MLP neurons of a small language model. Each row is named by its layer, matrix (down: output weights) and neuron, and shows model dimensions 0-191. Each number is 128 + 32 x the weight over its row's rms, rounded and kept within 0 to 255. Numbers have three digits each.
A block is one neuron, or neurons of one layer that tend to fire together. After each block is what it responds to, as a language model described it from the Wikipedia text at the highest values.

L9.down46:124142155127084092079100139159123133159129125116096147196097062083137094142103127106175115167184121124187120115083133129151191140137089156071116098214170111104133148108153077150186134176136155164066100172109109056119111136119104180190125113136108174069141120128106108120060162132163112132102068108145180150167162090092141174127110139141102144129085127124167102132106091092155127143141143104140147157122075193119128058120133152144136156131088164118122159149109109178100155025094160133171098119099119133150133196132107121099156105159215124088103116117156134101108111108101129107
L9.down106:165078155107116123179102122168136137120157130108079141170140091089106159071165145073144090143195123146107102188101143067194152127124118167174101128110117115145089157160113124146094133085149099134147072096135213093127102138105140133126157141158147150177152176100157149149069114067125117187155124131116102126102104128141132116122148134146202184092158088117146101143133117176151113178090121185116103135146095097143125088104107094107129145081143213138163145091115134134114132160118133193117122118097091114114137218089077120117084098180135067170078150128109213092169158092120135148
L9.down256:162096094163134122196148123098079107156144108095155130086133128163092178105148089154114125125070142153139082148079155109183124144094185080152121153064069071124112134124125142147089168172091173163120154127126126142101177111111164162122120127077117124161190114137069170121119145082113091175147162109146143072152139152125151108130099145168127074105164087171155117150142189152156167119119142102100077120116143171147135139165122090099113152141099082112151102202166152069120155166106094082086193127111098119063094065066155188151165105127087133096108125147124146150156062113079146122
L9.down353:090181178071101081158110109129183070049140126132065147120134119135209091113135192104122143088145121135131106137143087141133131176129103140176122122166169150080151140083095111138119174155112089178120107107090065118100131125095073131074180161142097186107118135134139121086139132105126129155104172100120079109179137185092130197175162158115104155104119118163123100162093172129140136134142161183103090155098082143112110154174068149130112137173080128177146169067088115161100147121111056139130135131102164147113150059117118167089066112125122113101148119109091157087115104118101146069
L9.down427:099133097090109156142127096081132157177178131154142101169105124119097132163123149164151134096176112182162111119162164117097093174100185124132096142117141101175132112164098152148106159162149124126137096118067114088135125133109133181162066081073169065126133111072136172079088084147159127129190122085148072131099144094107101115161128107164135136152098124050192157114112135147070171114135217166109065143174107055144151117138120145074102120091186159104118131128176148164134086154139186150102116126143139145097157116118108038127149135109116108076124107123102181101135114111083163074
L9.down700:162102149059118136134153112098152159144210105187165153114123173125182073127129157096162152121081107168115175126159145112144107136079129129133139171174142107116092070102103122133144179104073175178183128096128157146109126129116122130131153101178148140181137133171105198157089125136128145096186170091134113160125138159195101141102144115171140107093115126150158175069151171127123080058104115100121110079163133168133109075175169112169113135121063135155119097117170125110153086084105147113108159227131074189108144163163142086115118139139143179157093152144104158118136103168167150181
L9.down753:102058163182088115153135135117117101160132090115143169149048148130093138163095146169133055123069161134095138113085068087090161177083149140149140160176153124161114107166133142136143155176143157105120126166096164152166132137142139102127090142118167086148101118093072079138145082139112145079122168180077161081191149116162142142153104148098086209103042191094129138117129134152148112133099045139137086115109133096113199122116149163146152138099126122148141134153176185120133102152084165108155088167129177123136150111078126136110150160089140105086139159131133092113063115178157094091
L9.down845:124201111142076138174075146133111128146107166141102118106143132157101111083136106159137157155175062099098142104133139108120088107128090083136045071136148100123160088120131151157141117159100131087084054163133186128149134086154090100192111116121115136112082171097178124094149086173203121115043124152096105162097131106133126158075119087157131180104179121182076179118188114182077112126154138166137119089165136107144149146117184152135132135086109139122172082146128087143143076162144154150090077089096118156157181121114124144150074135121094097089122151116164143124062114156120103173
L9.down865:132087146147130099125144144091146107126076125143147153103104109185114089143153102141082180159142140152101156138107129130137160148138142195186095155075176115111181166152180159137144094114137131096038163088136181118165174063118166134138122100090137096110146121117135156100152173137121147140079101111132124082022100141112138164132136122160084168091149180098134090182081121148113087065184101077093111145164103096133070122137156063155102098147083089095162129158102130091193040160094149096096163156139125128109122109094126098125078125143106122100117176139127110131123108139193128075
L9.down960:096084134112174152158146128066124158076109128095141076145145112165098176115188132094084178096179095158159114167118100074130086135168107152125089183116220102144189118120082095151141084091118125090216063181149142141109110166129138122160135135156091110137129166134149156102158124039092093126121158138178081130180182091146122122157125092085093211121134144164126114096127129101123132155132133149119147131164144129158123214167143101126095108107076210146088138090099148091099081076121128151118124101122118184121118132149096146149158105123150192131139095115125147148136113125148107094
L9.down1137:068114122160164093142123061110134117183082148151077085206127112146137083163137181160172117131117160163120121145140146095140124179090121140136097089087142119138107199117140155092184157117139125093082162096170145105108123192149168103099095125136141107097072162163137113165179081143157179102136143146110117134197107173092114170095107132091137175135097117154146153164108092163138086179078110082104121130121135120087096211127097063076124181182161159095098103095114189108128142127154148165137117158108130128143167112194174116130107177131166056118139138076170124126162145149136161127
L9.down1210:108105104130162151119123129097137117100081178121085124120155126154131113202137163116156119156069161123086127048106110118132105122036144122126199209166132193162178128192167130101114075115127191135092104132097136151180173083083157158132088173059136164092173089131129182141124112142120109143119189073128136087159149147135126113176088170150146060157116104096169098155158122134081128141155157151137120099152156092081172122148118130107097173168114125131174128135125054072104107114119160104163125101129151108146181112118173142169170115110111155089154144079120144079092141117100148128
L9.down1267:159062145210136109144066150094201149171126109092133112206173136175094165122143120184128143111120148134113099139097174166086156166111085133135168157101158152188127151172176046151118180112111105129126162108121078072123136135078117146123148145129097077189205110107166106156128138168157120160095121150096104193143117145134140139160158124095137117088139117151102128112145199104143118199143115152078125150150111129142125110103109139155127127136207124064059115157125058174134159127119108125152138163112150167076116143077121144086096176139107086098173126122101107128124145098157155091
L9.down1281:099152153165152144095160112152126139147097163129122091115126181136144134109151118086167108108184165144147097137152160078126094191125168107180142068107106143114135116162108114135172111110155072095079142177096038156125134093117117118098147143113108094150123165094116139140131133118113135050101171093132134106158209126074095126140057105097133143129157112174130111060113119149111099179161126094088077066143139104143114116107108177189194122176132149169174154161106113154127159140050162113089102168083126086087101134089138097112057191159144136117113162142142075131140104093119194091
L9.down1405:116119120109121142132106125136135130071082129160115170138081125099156102113105100114125145114143135151063104145132134122127137145153181149119099116084100095145094102148128106120117131147203106154112157130147167099148152150064097131103135143102162082154184145112101127203150096139137136121195103075198096155128152096131123038112127104076115190087144209096157057180118131100108115169126111113104074108134192103134160121085141097165183159131124187170130108087144130066115109116117100146139050078155101132135154162145125177143150139180199133083151162155089132163177186169172148157
L9.down1409:221174125142172156122144151113112132189136115191151125107152193144123129126125137119122100150169083079167115119130089122097138116156113102149124124122143109167101167132083133171119208126073146123128129118132127085092127144071153127136166135108132211118146128114120120135123103121131144111120095076187111129132175080113132120113108109175163066117122039145122124159074099138109141130175125176087110079119140096037119105150140148208087130166199138109092201132139110192104148110109140140105111180082121135124106114123147128230097156165163182108119118135135126164142116087096200122
Description: Tokens just before a numeric value in stats and infoboxes, like colons after field names and "was" or "of" in census sentences ("median age was", "Density:").

L5.down395:125139171128081057158131072174116108123075098202153082090086102139076141169124131157110104159152124151096090133178138125123079112149153150100096103119179113141133143184133124146130148128198070134140148203137163137091150146136070162088098095102101119152111116101103128131112069090152108170145092141101169103128094164091127064122171124133156071098099092104088163104107133151167135120155079180062083120189071140129086102113117178137103089132189104156086193161184197097132164140095129105185130174148110129167168110157097131091115124125146091139109105123143146124097161130129156093
L5.down764:091102173126134084116137135153134087192159173073105198105135138137138153126114092110104148135105125118102193043118138144123154164110114123100103078095106097165164105126172059173116108126150152038165125121106116114104119150134122125026144129067136124134113118077117145095167114148109132120140147116127170097155106156152110092145171106126097087163135187167151154129065165129105149164142132140199145143110125085100158137095142160136109183076105109122067197149131163076136138131115079122130139095081176178173118070191134198140118136192114133167135117149129166167175160107139135140
L5.down988:079171117125130102154090161109158039127143112000146142113121156139139092077056093088161185135176079065146128117125121173125162121112123102142129120113130122153100140096162179087140148094199091078131185071135123188154091112189117163107130049106101143134113134148143143123144190112143085095131154131073129177120116117059170172146142191126120155138108153085116136134166131118149086152113166137111086118150146138114125125165147144108172165136176180110147157102114156127137142175120124142117142120102114170142132115101113088145137165120150137110109105142198083114059176128142134136
L5.down1506:178145136110152185140071180098129130181147095058112100139052136097138080092134100134113132123120077145141095186080129152077114164137207146154101200121160088126122158174136163150184117121159089109152063111119108137084115102091150092138112097119115126094064126106129129155148151073145210159162112184131129145132108130086126136161117072117115133146117142116143111149120121087160058162177122149045093160158144092170081073117140120172185134220168184111117110165125159145140148165112114120118093107136174152140145171157128167120129123111155115172126098143145141141060147130114130115
Description: Mainly the prime-symbol byte after longitude minutes in coordinates (122°20′); also second pieces of split words like career, team, could, becoming.

L8.down730:136095143078094170093130114167185121152115141064143183151100101118127144074155109093089098176172160121125090122084104188134103116146123179175073124160141147153075111125128103167158134114163137168164173150097098207167118146095186118100171119095194144129131144123190167090098148140148121134052109126118134109111125145114124087130146151102163120152155163078091147184125150110138091148148110119116176125123171077132109181154163158168111080092178158144120124085163119125131104159144158077116115122148136105130171112199157129189128152115150143120076132089052157124215167126110152059
Description: Tokens just after a subject that open its verb phrase: auxiliaries, not, also, -ly adverb endings, verb first pieces (was, could, really, initially).

L5.down4:131121114130124111131144131133121158066124163056111156097128074106140150114120014157142107112137137096117136118154101140031080115104133120160105180109122052175103142152118108076116148146155087059104101109147078085100175127138167163140133105169097129143141097167211141120163125055116121154106113139153125112122093151098138147168142111121213140218114138136122168128169059142144044127104113183106162133130177143118145086134098208093147117096181173133156130102121110071110104133082112117158144123152116115147111135145175145134111104096139157146091103134108144112134157107156171090
L5.down393:151137132103179168144168135173087083111076088019116083147148134136107205121149096108145088104126067094162149149094095130073155130121123113183137139120150093143174155119164116096154139085173166084146121160126096162103147218080169170127119096127144183096077180129166181138143167172144132030100105154160102083150177125118119154097142155152096097164145088124136125101109156162086140148155159127145118099154106152167123167151059124124088115143081078107117176099164145140148106146169129091091146188122137125120125154182146179165116147094105119142137086082121127099146119125137159135
L5.down437:134095153124156127119095157139127164135122171046103167071147129058132153120158044160128156126093146065144092134114139135064126089158107117134115220121151042178147100132164169079122104116195130128138092151136098103178143098136178147105199075111138139130115147131146167157113132102150097146109114084147109142123151084097177123159125130167142129172116118105107158113148078111202065083098093165090194138164174170146108142156084168141149117097138133110160111079124140137078132136077110066169103132084127115129121123146161134146107120105122102141080063127083116187113141143163173118
L5.down930:113083114101217119131090125198114141118138033034099143122046147073136078071139088101110157186132163112163102149116083170124115143126088100147116195132150103114074084160090153106151142100160094090165066137164092128166149134114155159039115093084146104108149125132138118151114160143084156103070141120078147088148147099085137132136153115120109165208071114115117128141142076095147160124166170102178153096126163117119111120143109154138123152162099137144114097124134086094109116126153141117175118167137137134152172139178187128128103128137133123073124115110094123177173139110119180116
Description: Finite forms of "be" (was, is, were, are, been) right after a subject, often starting a passive, as in "was held", "is designed", "has been known"; also as word-initial pieces in "washing", "issued".

L5.down646:073117100133151212093119173170149151255141126009090136173178161130094140157149077124151103112065146077138136130117076131095082120128167146137160140155111152137155120117130118131067119092052157145095206129149103101149115085135103138113148155123119179112162150120096157056101103130126146117152150080131127139178111138081123106155140136104128161150090128089126153116141163110154136140147124146126121147109150108052098129160133137123132168076145198143114086084163118098082142080117145136141114200129134106117098113123135106106112149112148143137108159140072153143107179115139126131
L5.down889:146146013176162141103106212103117151093097121131105209105140133106055139078136086143119091143162168096175140120103092117142167079208114148100114141141178117148090119134180101095147109169117136075142131113164135174151084102131135155142109103168133170123151088147074117145069115142182136103079074092123100175139194168146144092213093120150079107131108117117060140115143113089098123126151134109108114136122138091159110156102105138146157105113147071131133136129133122145099155127162110163020143129144110142123146146118099143158078101072163112148147085100162121150111138177138107112
L5.down1057:135171124158139130139135123120128099149072101128122167165144091125130094089130137113107116074100202130159145053098113170125137199095183090112112164064147085089098119161085128134150134094092153168166137070145097142099136144160158145125155059147075170119050202144101105126101124101135127110158115133104163120117142175138172135105130143152121149173160135157156094164073130062099158093092126103165068144137121082083129145131129104191121128102123151149175123105093165138075108142088202119078124188140111169069125107131109168157155131085151131139131101209127162183128127080162105080
L5.down1299:173136075134165183093121092073059154158124121053125119118178190120167081103171144104084118183068166110109125115124104180115195091133119156063135170109176133156072151113090127096149150097105146128143089120115094112137121144128141162129124149143153106121171126101100124148134187107133122121171096067161126112128152097126099167076153138095091148155088088092126119120152086101106122142144159144151118056099122068136102152112104060055181181213106122163139130114093153163136114128143106104137119130134126184083140178176092102094122139127122198180049161126113139129099134141110138139
Description: Short word-internal pieces that follow a one- or two-letter word start, mostly T or t, as in T-on-y, T-al-isker, t-ur-bo, F-ran-k.

L8.down705:126193114115098069134122140121155064094130159163138115159146138140081120120175133145092072078192182133115107096153115153114124160073105092064138118177174103163089131129141142130119113130122077073124186154141136198170151089060058097108115110144124141077181121181100098090123154159135099154085130103059122088094134155182124180145152153141134110127131149154164152098108108170121115106154072122131100123132131063154179069116158124138122121105098125139129123112183148133139103182195092120148096053114173180173094175138101142118173126107104146134075140159156159102075128086163103125
Description: The final digit or decimal digits closing a number in census stats, tables and measurements (97.7, 464,393, 1.3), plus the next unit or word piece (m, %).

L9.down13:034118137133055142105175130086135141113134127137117163136102153148153156124121120122099097180148129160170185106170139131145127059091153136092157094114163139138147073149148138016085088137112163106144103091157114145086159109104139145082078060183123107140092155127139183147136102177130130099073147150108188111159110093125116154153118128141184113170087106088149159092172135123170140123195110128136212163140143187148109116149130109093095113123097155158122156148146119136095116182184122130086155083124095125113168156158186103155093089162125102114126096119148093195171113115066167151
L9.down98:098105081201156161144130179134139116115180132156091137156160169106138126141106146160094125158160122121108132132168059109122101089159186084105122125091128160167052134070128146153121125090152097135056135179170108102129109132107129095080137153112076040084091131145077137113104159154159118096091176169164158099153117059131175172109107142087098167202051136122141099170169197111135096110133069102129156090171116125160063101170187105154144153161149155119108090125161151131105115106119134142126153156120125121157165104102124149136124168124152120128173137136149077087086151110175105072
L9.down128:116125075175110175118135111178088077182173114155124053141127160079060143134080080111113091120112102137144138208129142122145086176092107113102159122140162152174090147061142180116085119127129109124122123078114205114154084102127187062176115125115158140112084091101139149140094113148064120191121103155104157136166135144098146123123115187111107109070102149131120137063116179106176150124202124126129129186110132110093111175136195091134129101123141154163102126135111086113144160110162214170147107160118122144136118160164065132103154101156119107122157165141127076126078118084120102124
L9.down217:182110169134144162085170131167108107148100138188111168125120135111167113157112101107078126151068165132142097087096107137091167063125177065147073135139150044123160134072137125093155106174168099140135166172084145169118099132162126095147177158140142129148106123125078149081136159107130126104155127116180133129112160130145154123207166165094080089216129083167184086127127117096134133125105126152100158091136169074126088064164133138149163159110077136051190134065122102146100118154120128120172078103143158156088123124125096106139098113083153195079156105100153122133129154141114171116
L9.down263:130156145130152096111134137202057121122179123146136156100132095122105100093116155133142078097118130121119123129068107095073130078169156150131085088089187101151152177142125128137084124149134165105172109128140095186170129128119114116156095083150101138148116161118121100151161169074152080148116101150117132068130108160104171076141068142106074171206110090158119094147119134102099192140118158118111114102120103117109132190135116178188075117133094104067111124112099130129136172103083123067136116166135037112122171160089142123102096124163116107206132121169069134165080191052136146144
L9.down383:086121079140100163104165143124121153074127141131123114106105158165152170136151091146144160152120105127094148146022114130114131096113066075146132125101176104172097122125100087118107084136098134131117116078105091119090066078123143183172119146111109151200123163168097137177130154093122113132168171099172099081127128088150155128086121083183154102098147151117131098112179122166146098084079108089157148115100129127111168137171159244099107166113174128182104116104135116162123144123146091144122118193101127137174149156043121118173077154169153179177164127124105199106101108092134119127
L9.down408:113183167122095183196154147107077169127129134146228135186160134145096167140123045156085098079158080094073097133127138156108105143142113080201157154082107147188173111125064153150142141137127143148165165110115173183135125143064150142172086103138120179155147135152139151127185117087143079154131142159143143120135163132078173120125114142072166101133101139122173099184165088125137118124084140087157175079160107145087089174095094122171117077112099116093164178129128146128181147165083118137064123162116084161157123106115126158150104160127145109177167147106116133144125135125148163112
L9.down436:134094132102086181060128106197105136115171160125146115115090148131151227091141155172168140103122128148160161130165049118130149093089079145167125136171100125143132097136102114113154153143162119094093068130167136139115120162097155146151172131113141105125116085109148069149152154125120157112201145131094125122115074123189114113079103178154151194134149139147117122131093131165073113188138140127130141062130113156113076092106146187128190115120094138141140104117153122141081157120088093137152154201139118103165172168197112067132163076179171107065171125144082102120141079142132087086
L9.down953:134116148063118122123111139168131182165110117114169087209195120227114105146151130117044085108102145098129098128081084131142163063082091125165152110150135119161101131139134082088122086169121089093104127186153118072064097117158085154143115108141123144138092187174151183128089141095124137131107108135071127111148109080137097103157184111118138109129152060150157104123087157138140153136143109105139138051152073191156103177146090106089158141112085132147086107119107158152140169130127089134201120148143189152133175154125142165090138119087092137093106179144100120108120144143092164157
L9.down1017:096067159096137166140087167099155155142118132105108112123174070124107170150078094131078143183102118131165138112150142131177093045149105105131131186128107169146156106089164149087087091104166128097156108132109129122165162104134118026157117136110122141149089120166081154127124102132143142122156105134083129131082067097073158138129136175120189168158119146111112112123075118137127130182131108231138132172124103097133088115102130071103204148174089091057152101095155166114143155121191129122077099110092149113133125165110143159141179136179158138160168178105141150097155137180106079120
L9.down1042:175073149132140113152178119146069178122143150142139127146169116133158168146129141079149089117118169131134110094174068147189144106112142145121129177125140133171129143168129204131101179080139090079110085156151082106110136152100099139113150159148155119173125112104176085119107127176121117078098110129141141155061153104093101047115178127120141145123117136148156140088130125114112109156107116090098140156130160121115116103111136160163148117122161199170127224140115147162081151179153088160178097155112122056137141129117166128155088136130101049120164156107134194015167118155096188087
L9.down1073:083155130085182057169128173118071178105172071122129125051141148141122142140097175159139149121119040113108142107117148097188109085145098160160166130210133065139119137145119085110139148204175137130159099123128106176118149103146128182075117136102151121111087123141104205147142122120121106107200116112132163140114142115203125102144129187117153148106137101165095190157084130104160162111130175103106146198116165110114119121097152189138110131149076120191148119097094174105117162120179099132140154171179114129092132110164130084153067124131105139166157124141141108135123161148183155098
L9.down1093:134118186060148130160151105111113173106105143092137099100083108110134132145137092096126148114079124140149130089105085059096141083129127127113131130087071144188120123130145142066102210113093155122171146177163121097138176156151078178147122087118111144192117131097073149060160090055111116101064144137155104056154134124085149101098093094122153119159119122155150118146161102129153086110108175060102111110135186170156148154124180145142151102164162124075062118114103063119116125190153107130112153113128134104109174095132158128205122188138155149126081121162131123109084158097181088120
L9.down1358:138097132176115111101073171102140147158067115148199164159152118113158094121096087190133072119105149138115160147175177075111154080111172123154120108168140123173137115115152128165092061167121148160125064109138165101101139163154163134081165159180133123083136131172100187081095127172137108132131151110151121131148124109127129121091156146158148102140084120125141145071175066130155124132129191126077077119095181113136101139135153096127176115120127172130157085150135159121164190085173123099142170116139120110093120077150169120153159063228153114165177069115162090087134101134134146057
L9.down1387:150098110106155184104127124124126075053071072146129082116150074129104088114104116141090151092160107127093123086116132122105139118162129182115133125190149171186092095170148125102126120123113119146125135118116105124194149174121160136098168095067162106116157143106142115052147032105163121172130104135194160095096149132111163125155152086136147075186107152158114070170133166109053120162125121136059098217088131118172109083123121099172077154105142154148084135111153118121105149100165119110149108169127112151128139090164135123103172127115112152152128133048092118072178168082118156121
L9.down1532:118087177078109167144130154132104131175125121061037141176168066166136109140137149129101172117148168120120106132118138104132092144068169114128130044099158142170168074122118123083164133146117136155120151081105096152122139161165140127126130100104084159147141140151182102151096112182147137115144145150117071036094010120164090115149110114133200109148080194117180138176123148157136103136129173112135154118089129083142126117144106117101117144215103144078200141130131147173129093152118167131122194123133113129130170138097139085121088093136164129176117098109101144135141136105112175098
Description: Auxiliary and modal verbs right after a sentence's subject, mostly "was" in biographies (he was appointed), plus the word-final pieces of should/would/could and did.

L8.down1365:095133161054123113162103119123094167118158114124180157063127108135133120137119117151098165119083124122128155159127090141148131141115106173099170161101110122101090136136158149132166086127177163142100089113140094104088076135181090175128108117126099130077162174071127112147091103112082094177181140114099135114134188139148155102104152106158129155075141117150127076139093183150159134139112087178087117161152111116114167152151167158100126098120149168098117121161174097172123084176130141116107130194132131152116133131117146171150131194106143150176144169098255163098099091182113136129
Description: The word piece right after a lone first letter or digit, e.g. the 9 in 1930, 01 in 2014, ood in Good, al in Palestinian.

L9.down51:083105067132135144159126126168134118208112114154133100139127152144105139102094148110078142118174157113139110117116139128139133095159109080128163172128148148160141160224144098140148150188166139110113111096162186095071131126158149152164077114140088200153163057160095108164132101124162085111082101132122129138132196117062126155122165168095133140200122176126120104093113127103112103149109151176104098148103060119126073158090099093143113105141158132188133222168035125152172123127155166135172135116132122156140152154119126154038155136131089159146123150131098116151072122153141073116
L9.down206:091132143118086113176127115079171122093113125117085130078127179160177147086117170196127082088093096161184097185079097175142101120103098109084137119074076091135129185120095145154122088136135098171170074118129104117145138143080095146165129159134156160166132131140108159115192092132116148090083161158106124128151179148114126122152159149174060096037107093097144128149183142108079079113085149134141157153160114131141049143161169161119112136080112112166141187104120107078091110199137155146127104183134086111120098126138096079123183113182133163132179175133110112153152152144128107133
L9.down239:112095097120159123067102102067170108134183166110155131119089146131172127135095128104135140165104065088143136154124187066108097102118082185142148095115123130085134113157168073121167155067109123096117124093156099149132153136151075161092152101149101124196130153196107097087116118129095148107070179135116102112137155101113120064139139114155155176130112097175161139130116128119095126166146057125092081090141089230177120178088189125144076088173172152129127109120082161121104124118148066086129118123157122161163078182118156147069120107165108173135157148149140116103172113088136135174
L9.down403:167085088180106089136140088191134155093128140166192090113126112094074116174130107087094115106118099092100129120168104083050147063118079098120121141141103135077109176159126127153094115103174114155153148127132165134074152096107121164106065138147136186133078094106150137131124100134123097092145141093107153122143089127106091126208117142119149140102136112108086172138118161129129076080203165049179139142120149093158119128094104136089143188101104127075154137144091096112139138157167153145146129116162125147088130102107119023089097181150103079149180170176096129165125178166148128166
L9.down687:129139151132150153168082112148071129098189162140094132091112127119187164136066168091123118131128114099136122169158118134098119074141151039116097107126131161147109169090100205079046153154202127163182169147157136135129106161141148118134149125104162169109130188133112123097179157129072178146060175137142124107123087147105130174105177196135139156118151122123124146132155067102105163093100156127105105107114085125128116117186170099169149097122116169162144118112114169157099138129089092173140099190048141103106125156113124188154139118147065143127105119114144146122075200159106069132
L9.down758:140056120096088094138132147161130144068167126132140094075097152150144130140119194108124144131069135124084045042100123096133124097125109113126208081121126122132166126175119088110077095077167047187112153075112133101092149183138129088106140119114102150120115099160127175160076117222172132185123150159115144101122146132102093105132142169128160113110157144124112139177156150138099069096104120178154093137128081120181124132089133141101154163121134190085167149098098143115133126094113062091105090089178101158114112101134114175129098085170078176170121106122083156142145112127110139149
L9.down1081:099159143100172110136155148123180091131210170127091156139137092152089122162071101145107185157125149108126113169117137117065115134171071168179196162113080141101147138153209113082142129079085139156159137129104138146135161121153117144126134168104148119113140080153119160066092089125117101115123129126170087093138109078175143154133149134127055145085140100144101165161105161079163128077130140134214112103148162140176115110172108166107107142127185130122072186166156141058104171124093124089127086055135121157111127112083142106066124146152099094074149133109121127110174135062133089145
L9.down1135:171101159142059131158131105103120153134127111120130107187102142188154151122100120110173133126178125121217177148158068103165117104141161147141095167168108148164078124150116070115098117115123116109127053212150077118190131135165108181143146178099114121082172155113145137165157078126142129169060171143124105068098165123093115128103122166148097137150118109162117109086106057145126167141105112096197136121147067121171104153162122084122105182076154091115126086082068128119149120065113102146129173095150056123140102134148149125101148170134153074181135108167103120094129158139141110157
L9.down1139:131164149131096132123155105104118097139139070184179119133139086099136158152103136148175101134164086045152139173198155097147112106196084113156120073123157128077128096100141109114100142119136073086143071141126146057108140099146092155112171163141090123085126127096065109159177136139134178144154171196131200141191194127074104088111173106114088147172154102146171151105142125128091092119147131102132111115129074184084076137136125125097127137126181172102148156098120123176072142147152089124087118201067179124127153143113174142140127087158116150132204121150116145086117129141118144123
L9.down1179:090188103131141184176121143109160185134112133121129120147072097112139088118112098123168155061053129124202132104132159097158091160090154164116088130070130136148107121147076087164193112062097184035151127208142131172078114071125149179100116133220115093141177144116156134169110139125176152115128139166121163118156123113089092154131123155139168169134159157150119128142130119118124184123136185155126154139145117170157147075140138095131119155142051147171140134128158169136105167068159091135147189137118125179145139134115130144144147147125152107094112098185129113155093117132186172118
L9.down1206:108155110143075100111148132137123137147124092145051183121046123121160154107112160136180139036125070164114106131140136163170143084087127159120084125125090135155143175126084120118154134194151138202143127163120158150186139122161147175109119073116111108076120182143129122132136096131112161126159158135092119077054130127113149103124100139078102098161136174106113105117137128100149124110134219120160069130181138105163145107096097134098138120163122121127150192114092189106154087158096054125178183120089176148136117112133149170122165140099098110122148143069163150139064106103197077135
L9.down1207:104159107102122105144147134142120149056132119157138176110134146114182127124158132180128123110202201121136139070135145067137094062086172145054114137190131118143111091095127136116106124210134070153114104111111199154138190145184121169129077078117080114108125119136147160105139163094156095073133108172084134153131197118157111112086108111146164155076108139108150208125151118109106146100121184100146089125145140169137168040118143100150132185139129071165145127131146120171113125172098176136126108116185101062144138144152156115139092191110151134157124117101140145146161121081156096160
L9.down1253:098133111188114067132125178178164106116124191118052116086094129157107119103099154090152110077136118170123121195114097120150169123143141074194099096084089124087109156145087151142174084108167120119117139107135075173142081082092116136079107149111116117079064190155108189164164113145154191139164127124157133119119167132123152182195129144094139164074050098163151110137114094155114127157124150133180117120078097122163130138129151137116124152138123154151129120140171127177121150151102122091158164068170149074103096074141173167123170193121166087109128115114135145073179111115157091147
L9.down1398:166113164133093082117128097093123100134224089107125130130127159169152095102099103143116138121139081073149072107130125099070129100092140137109159083167170139128149148162095092070121130056151087197077103112148139138161101114136132151173162065125125122095095148082117148219074143135140118128145075139117099102124139109092116113114122081137141111144142083109140145084137108131050126164151089142075106149084101178058137132149118170107122153101088149117139081116111103165118088114134169049095154128110132186083210115180176120097127115068128178136089114101090097098162118094124120124
L9.down1400:149151119111115152068187139113202136162182203091166113113113131087127101107174158076114176103133158129106138112114103146121101185134114126089133127129139123151173153128103083143160149149145096121146158149131137114160144084161115131107117081108119174134054107187112119182125110119099101188153101135133115075102072109191131139125063065062135094142160136147116161122115146078175118101138206151132126146137107065153099146165129122103079154132141133098101194082142099137156097174093149088139122056105126119096155133095110076120093106121111113140183161078122198044113166095130175119
L9.down1511:166111123148096115139084125102193087168095117108090080093219228118175102146150144109171055070128158076117126140161119151093101148129083105141137124172114122155157181104093153110145101123150116114154095085117076141164146131174153127129171104101128103171113087117134098156097132106168043139136117107091122070138133060152125125126167112090147126087095180088097166096045073079143154193172141100114131140107114142122107144136140131203147149112102124135161166119124101082171096098068102137100176142154181105133141134128155168151127121125160146091141139117113080125130097161063138116
Description: Word-internal pieces, often the second chunk after a capital initial, mostly in split surnames (H-o-are, T-al-abani, L-and-i), occasionally ordinary words (ed-ucation).